config.toml
n_head = 4
activation = "tanh_gelu"
norm = "layernorm"
parallel_block = false
init_std_o = 0.00265
lr_head = 0.0133
final_lr_fraction = 0.0
batch_tokens = 131072
MLP neurons of a small language model. Each row is named by its layer, matrix (down: output weights) and neuron, and shows model dimensions 0-223. Each number is 128 + 24 x the weight over its row's rms, rounded and kept within 0 to 255. Numbers have three digits each.
After each neuron's rows, "fires before" lists the tokens most often just after its 100 highest values on Wikipedia text that the model never trained on. A number after a token or word is its count.

L13.down277:107125127133110116124114100153111125125113115128136158128126100152136140126147113127149119121143107122150118124137121129114102127159147132120143144105134115151128173099190137079117075156112103108126100136153114106102137123108118145144118101091132120163170128127125025127171146130145130140127122121179140142135120112109159167171124124171125140159110090098128124109117147131093153139187142106116114096137168133158135094137112100107112098123096175150140172170102115099105139122120123144080123106128131150128128117115179149079130077072132157110134152146124155159084162116142122152113146126138136146125093163160128085141119115096085157093157108114136169132123133152154139129168
fires before: "|" 53

L15.down326:149139107099133089101078125130144160137124159153174139126128162126131177116127132104104153179132145102089170139174101112121152105155130116157150154122135119094107121170146136108109141175170047120132173128107147142150140118139102122148105122087160115127128120124077113151175148107129129070138155143149109151143118112109137099114122102151138121147150082148142103114142140113127158108097116100119129148135109068128142121113162102087149125095128111125079134154122151102110139128068146140149133139153115144154097160167143110138144106109162155143115093105162123136133116112109120178103117158131142154113122117125171155117127127145099107119070104143149126104114102138151116114143
fires before: ")" 77, "met" 4, "s" 4

L12.down590:093159131106118153121118097079153116077123124133140131137092091147125114138147122106105165175134100104139167159149087129163160151122116161141114125139146068135186141109106137140134137136149163112092125144133108117121131122119130140116084120138162142095129116109104143086140169127202141123135131111166102135107138109155132098181105117113125105140119096117110177093172162124125159142157110133142153096116107132082091110092117103117148127160122137128137132131132119135135146135125119162101108066130111146128167124144113131128155171144137117147135099142151179142124106098131087136139052118098159111103130167145141131141129135124137119112116133136095102130067160155141109142160
fires before: " |" 60, "-" 4, "7" 4

L15.down50:121110092141106118136126104102082143166130101120111164157101159173140131121142184101109143127134136119128134165152100115121136141112073173128152124138147147145150103176101143131179099125135135099105129097216105119110118140123120145135173127126148128106106082109150144109138139114139104116163117109095158107137145155160111133151190123095139117133089109129109116130126080115139128095121169149118168103128145135120144119154113103103123099144109143106130158036118111144111125158097152103107130142122143111131106099108110167130165128134104133122119157131125131113092114114133143160144112114144122155083133154130114111143076126119201113117137167108136154116156161121119106137122
fires before: "|" 26, "=" 21, "7" 9, "4" 7, "3" 6

L12.down184:132150157131127143169120109127126130126120155126125140134130114124125095112151100127150142143108136141163148152147134143110149132174084110140108171123082102090149186114156136096131116102112134108119117139138131121110161141117116125122134110130149089068115156081128035159108104141126096055080133150134128154106107188109144123107166129138128159104099125126128161127117150113125136131193081145148127087146140113117096138113193117135097111121119131127145110141150109097146154098139172100136119115160157106102148114105117142130119112144139146123144089100127119125171142147152104126127107091134156146151115180127144170095104120144114154143174114152135120113145118158110100152151
fires before: "=" 62, "n" 4, " States" 4, "dale" 4

L14.down442:096123157118113089128090147131141151110135146145132172191137131133107136157105129135140114102109092076142117128100101105075147117153126120078145121144115136123145123120107146153194175154133176138149170104143139174101159126127120146122130113133148090090158103094153147111152117139138090111123130124169141087123169127161092133155131138124126128086124129083131190115137126119150124097173112152098132103148104104140169124166126119128106119146138099115141132135096135150161160124108096084150157157166107087099125132166109129110119124096121159131118046155078115119139109136130129104132125126127105128097128138136108160148150134127105144160143109164137125117108129098097138151120
fires before: "-" 53, "\n" 8, "," 4

L14.down399:136136169123115126106103120151112164127145106098113146159135114150134125153114149130080106120099126088114128133146101088115111092158167122075127106108103135144154181132141121095131109130166144125130140106139130168169138158136134129103189119136096140148134090123121078114106127136158135152152174088111086108102162130122128152116115123121130129159098135095146099146108064098131188147148118150097157132087120137105137111162141099119117167130119166132111143119079113109095132135126134132095111169085127114115131147111113170152153135138134118168122143135130143145087167160112138133066126144171126176154130149089098123114154089169111168129150148134117110107106139135164134138136
fires before: "=" 51

L15.down576:100152114133156134087091131155125144126120158172122128146113118142139130126079121131123159137169078134124141068101171124144129112091146148119097106141157135111133154131116132118138113166131086108123105152149070122102149129147144075156153110077143190145145149117152187136138104117139157165106108105133111127139115112127120106155154148149085101113134119117152138154143137158103122114212165146115118094132156139153113121152126140184125162096129107117140144123139131128119137141163100158141086138139165113113134128129127144126098103101101132087088173128108129142139126070096145065136133158113122126087113139142096112146161130147124154123156089143131136114152122103129109111119
fires before: "\n" 46, "\n\n" 39

L14.down131:111143150103101110141142117117105123143136121114157122115101138147121095132165144092160093126134130144147108107174144109172099109067127150104133115115133093156136104138140113154083122146134110108107110100146098138195145129128108142157100141123125156130119110103096106119125120108157161152170130115078096100098131094133139144077129141110135119144096150109101139104124126075155137137065132111137122138134145139142133141122122133167115152173147145119099161102123138126085126131098122111170076150177161093130095132107132120148123155129089133129186129104114099088115129139152172155120156139127135149150177109131143120105129168116134125122167150202138159142140128168154145113091
fires before: "s" 51, "ly" 4, "ing" 4

L16.down570:133096141110079137133112110148154146136065123119159156117137141076130088154159111126125127138120138122135113137124075160129168121161140138120103146119133158155056131112098124161119101105075145127147121115157109125153090095117153116101113144131127075120146070154139135120121143130145128120123137110094119127138093126125132150134144146111154144104128156157143133133109162131149156101131119127139127132136117095115113114157130096136131130140110139132113109127126077115124109135153102172125158128150107187131050102113123179115121074125106162164179137123125142098159114196199134131125109132122137139158085129140128108169178140135146085090143127144136136118110131117155117159125
fires before: "|" 55, "=" 15

L7.down108:201133135167139102137142146124137110113121121105136115106118151184105124147143125141129126120120116160113100119109160123129106135134115121140124148079134143106138039119137174091134101113116134128115167111110158104113129139125090163112134119140110108125143112082125238155140160141089146095110111100126133105127127143150146088139146126119107118138099123176097137147104170176143134128107156122111154125155146108099123109101115124141134120106085107095166087101146116115144115116126140128121147105072161107128129143113133134130122140152125137147116119147115149070143154163178121123142124097131129172125088174114114142149118099164108127127123076136107117134158123093147142144092
fires before: "=" 53

L16.down596:150127129120148092153121130121157143128089162087132141122111173156127105127139076091079155132156115128115115141156103136114144115111136118119163142086169117125102102106148118118078158156115107116162133153137132124161119116159128134109144082135114120115143118116092089127122144146151074146137116136125115185144113128080133099122125144115113103129143110088132117128128187142166132136104098140130169150150095108165128097169127116140147130137105109130146115130129129167161153126156156111114132132126094138121114120151151120086111145115187140126153141111157099118150156139144169165101119134112129117170119091160076159166131113058104151137091090146104123133100111144158178180143
fires before: "=" 88, " =" 5, "|" 5

L5.down247:139122123164142145143083123174128144114155128128143136123129124103138148162113148121109140077100126123101101156114108141140181107155093098149124155126131146098099161129106099098112144122194104134160145144150110108145160126111165133143146073130146109121146126101141165179175170145087101138146161113133102103093130082119091093155112126127118127150096133113126110154128155171126080111147111101102088136152113143148121135095134156166147127143102087138110127122140130139143124109160148148107122167131136122182074048156098132146174155088156114134108129128126148084117136130126111192139116141147117152121127147120149105125145120152159132100102143106100142139156116140127143117131
fires before: " as" 32, " on" 11, " in" 10, " to" 8, " Fu" 4

L10.down46:111125113090126162107141177131133105137140111128102130166141146133097098125151128128155152152120113178088152104117123151146082133113123145122131103165152059099100107166150120140125135102137141117143160156090124176106101165172116123179117139178108086146172113168123162135075123135164132140157137131106108121165135125136134118109130155136177124127117120106116140114146132170111107097134119095143109136073118119155124132204108147159129165120143134106151158119101122143128132122148093122108083155130132118097157153117101141117144107197147124106111119085160152130130131106136118143159168143078168129142152100137150113140140110120105131123113120077118114137118151113119121157147
fires before: "=" 50, "\n\n" 11, " =" 4

L16.down598:099119083134104121095085116148167125105126098127083122162110101118105103138125140140170134144156136146117166142098123119111132136153111119152124122104100120116136214141154140146152109134120145149119101109090127114106111128119168101148131103125102132108096120138135177096143130098134109144115125146199144108104112115162124140121110153101135116146130138139144168139153137148128148105216142160096155115159138122164123140088131117136139141139120146106162128105120093125122147111129101150168146088152162087155118149103143119144139113152092152123117122129143126138138110101129117012127142113129140097147121135168132111163098106133119147147160107123141110146114165084094118127112
fires before: "\n" 45, "\n\n" 10

L14.down239:125141100137113125134114098117127145154133154147134177117136108092121090161130156137104099143130109131132138112159137119138114165084080139136099137134091143112091094134109145141106153140130110158118116120137135136111122081182120110098155116147147110110135193120119149122160125151195133106109109143160153113100137141155158147146140123092120138150196133154141135133119117107129127119105120113140139071146108139166093156170099096108097126150110055089134137111142131117149101080136064153145101148116137115106164104119145109150124108112153126141135171089103128173133086120127140153124119143121132116152136128135178126121121133166107122084094147173135112115149138122175093157109
fires before: "s" 27, "S" 25, " +" 6, "\n" 4

L15.down128:110148160071096132127126125115179149106067178142129156144141125136155146102096119124099145101127133133118149140132098138070106143144144092160114122112126130153126085126110080143102143111099122136125161142100168128129134159103128102120111137129144207104155111109141132128144152134122122194142129151128125137122131080111141130111139115129123135147143104169092128099110137168142091128092091101119114138147141173070103134132119149107104155125138160162128121135128132110132150171137147151128087154126145154120133143135102129086113087133112117123121173142118131142077129142091185186141054122107169106132129136116110144119089104118109153137123113165158134128138131146118130152148
fires before: "^" 15, " (" 12, ")" 11, "/" 10, " mi" 8, " |" 5

L12.down284:149133172117112129146091129162102122125108141123104151105098151163100136126122114155113080135110117121142136149102113101119160109163088168134103121144146187126123138130153136100120124108142139056128177144139109148113135168103141154158136122075132123123172134117134115139156101112125101125147183118144122075106133135132162157090116138078128146157133151106118127153138146164140157147171120114115128128132125095146065110132144108153143124111149103158119122071116125138100163124146179167163095139132121140159086133149075126133116126153123116128112116120095142124106142117090107199112147165100168149105110154114110104156122088144149101133123102121137138130109081148149126106140
fires before: "|" 72

L12.down265:111164142138123128097129146165155169132098098196163131128107122127125119100151181101097117149119148091138134167145086074104139146120104106136091140102136107059133111118146160116138163156139155102137164122162126124107158115102145131132105166113129094109131102129130110184149132097145131095118144155130096129139109111131149122153121133110106082174087139133111123116135099167129126130108173092100093110117121100133100122147104083095104135121125132134154134138136118135146171132112113124144086134149118148104154107108141124149153173133130156105160086119203136160106100133126121144078124158141124180119144159107115117115097128120111160126145109108127099148151110175147149141128
fires before: "=" 74

L13.down567:040132146129130145126121156170132136148111139131103112119157129115104144143133112119133129105130135141114149133139132125154110118125138096150102126140144123110117139124131141118103133124140121125152108154096082140144154130136166138148131151138130139125127109114124101139135113040123127119134142122094151139097133126131141146138113120124124141116156203123155156119193118100126143101125126119108130115118133109138117141129151150141159118103211105113146207170123125135135135139126119108144109140114126147143110135146130115129134121102128153127113126131115144125148139013000106122137114134126125122112204137133107136122148098153125117126120129124139118112148151121140114092111
fires before: "=" 55, " also" 4, " =" 4, "-" 4

L2.down257:139116165119127147152108145135148148094103096104130070087095132124123160127117128127144100179130105119069153098106093117135123111169082112116128101101137128116151230134113096160140138084095140132125121131132104130141141108141145122130146124116150164106130134125149094135111117071108172077140114149089154128131139128143122186103146125104130090140131116118155116152140148105147120152143192131124154131115151160141124147119134155120103126123095126109156154144163116109143142064102118170133114147111078123128129128174128136118149139116121117131163114150134157171148172107084147053129147144128135141106150117124119156126135147131134106151142164156129124121133128145090139129117
fires before: " a" 31, " an" 9, " /" 7, " located" 4, "ers" 4

L7.down412:149130116125085118137150134110097140122135113134181153133111154164146140078136127136130133139138137127161145141129114120116121127156110105119116148126164151088131024154150110139146113110124145125131108096149139088133127104122130134150128137127133145108169102129176255172120120103155113140143095132157129147139137136178162173135170109098137102128107130131111119141095141136108156151026146122103115151141131157129140108125094130138100097117154136135159136116114126111126147109131136116127153121136128112099134137122107131138120135140134127127136105137073141079108131097115142138128157138098111129105129143144131114147110114097124109129133090117097115169123134093132168129123
fires before: "-" 37, "\n" 14

L16.down232:142101149123121125118135123136192132140117089134124149184133096112095142139133135155112123136115132122163119166111126118152127182146078098121126107134168093118114128107105122131151148117154125179100151109157121152150146130127140095130154134088179138131135078137101101189138146115098161126149132151180138117107123153135125139140122110133129148130130154115113148124097136109114180134088131121103128128100153144122130153117080130131144169135149126104103115095108141126112128125123143087161150128165146144098095097124103119100156150169112137130097117140104144131095120134148123167141129093103116115107102163138117174122088077160127088146097110165167089138135176097108115156052
fires before: " |" 22, ")" 15, " in" 6, "ing" 5, "." 5, " positions" 4

L15.down485:159156073120154162134109125129133154093122118119136121140099148140120143114125159130127123156136077098113131127155098123153135067147131114154094118090131146140123209100137155178116090150125122145082097085127097129141085141133155135115145129103112165138104114123090174154140119126144130121159107138093135151172123085114148148108125107133152153160151121169120158130098119138163142129092166120122118148137125158130145142069124143062104143124136143134110171098153093121136137103097127131155169131125175144115118144120132121111130178163092134106117127126156139064122121095166116137111170139171140139159105143101113127102132106132113158133140107092091112125126130132135099110139
fires before: "on" 49, "ons" 11, "ve" 9, "ona" 6, "al" 5

L16.down565:108126120097080126052104101130155117136149131091151095121159138161109132100141161105127149120103115100136103113128132119144108154132122161118130170135132162154163123126137168161127119146152121092135123109145137121085126125105106109131088116138134145145135139143125109097131133154111122096111160142138130099094164148137130155076175166192098106118170122153159108105119129141112083100133138116111145138139156123133096133147124134126091114137154111133175095131128101117141128129117098182119125098137150108106165097118153203136131144135077134100128140106085154156126120154165112099115138158101160086134153169132128104096095106145119181115112103096116150120129121182145155155137
fires before: "=" 60, "E" 7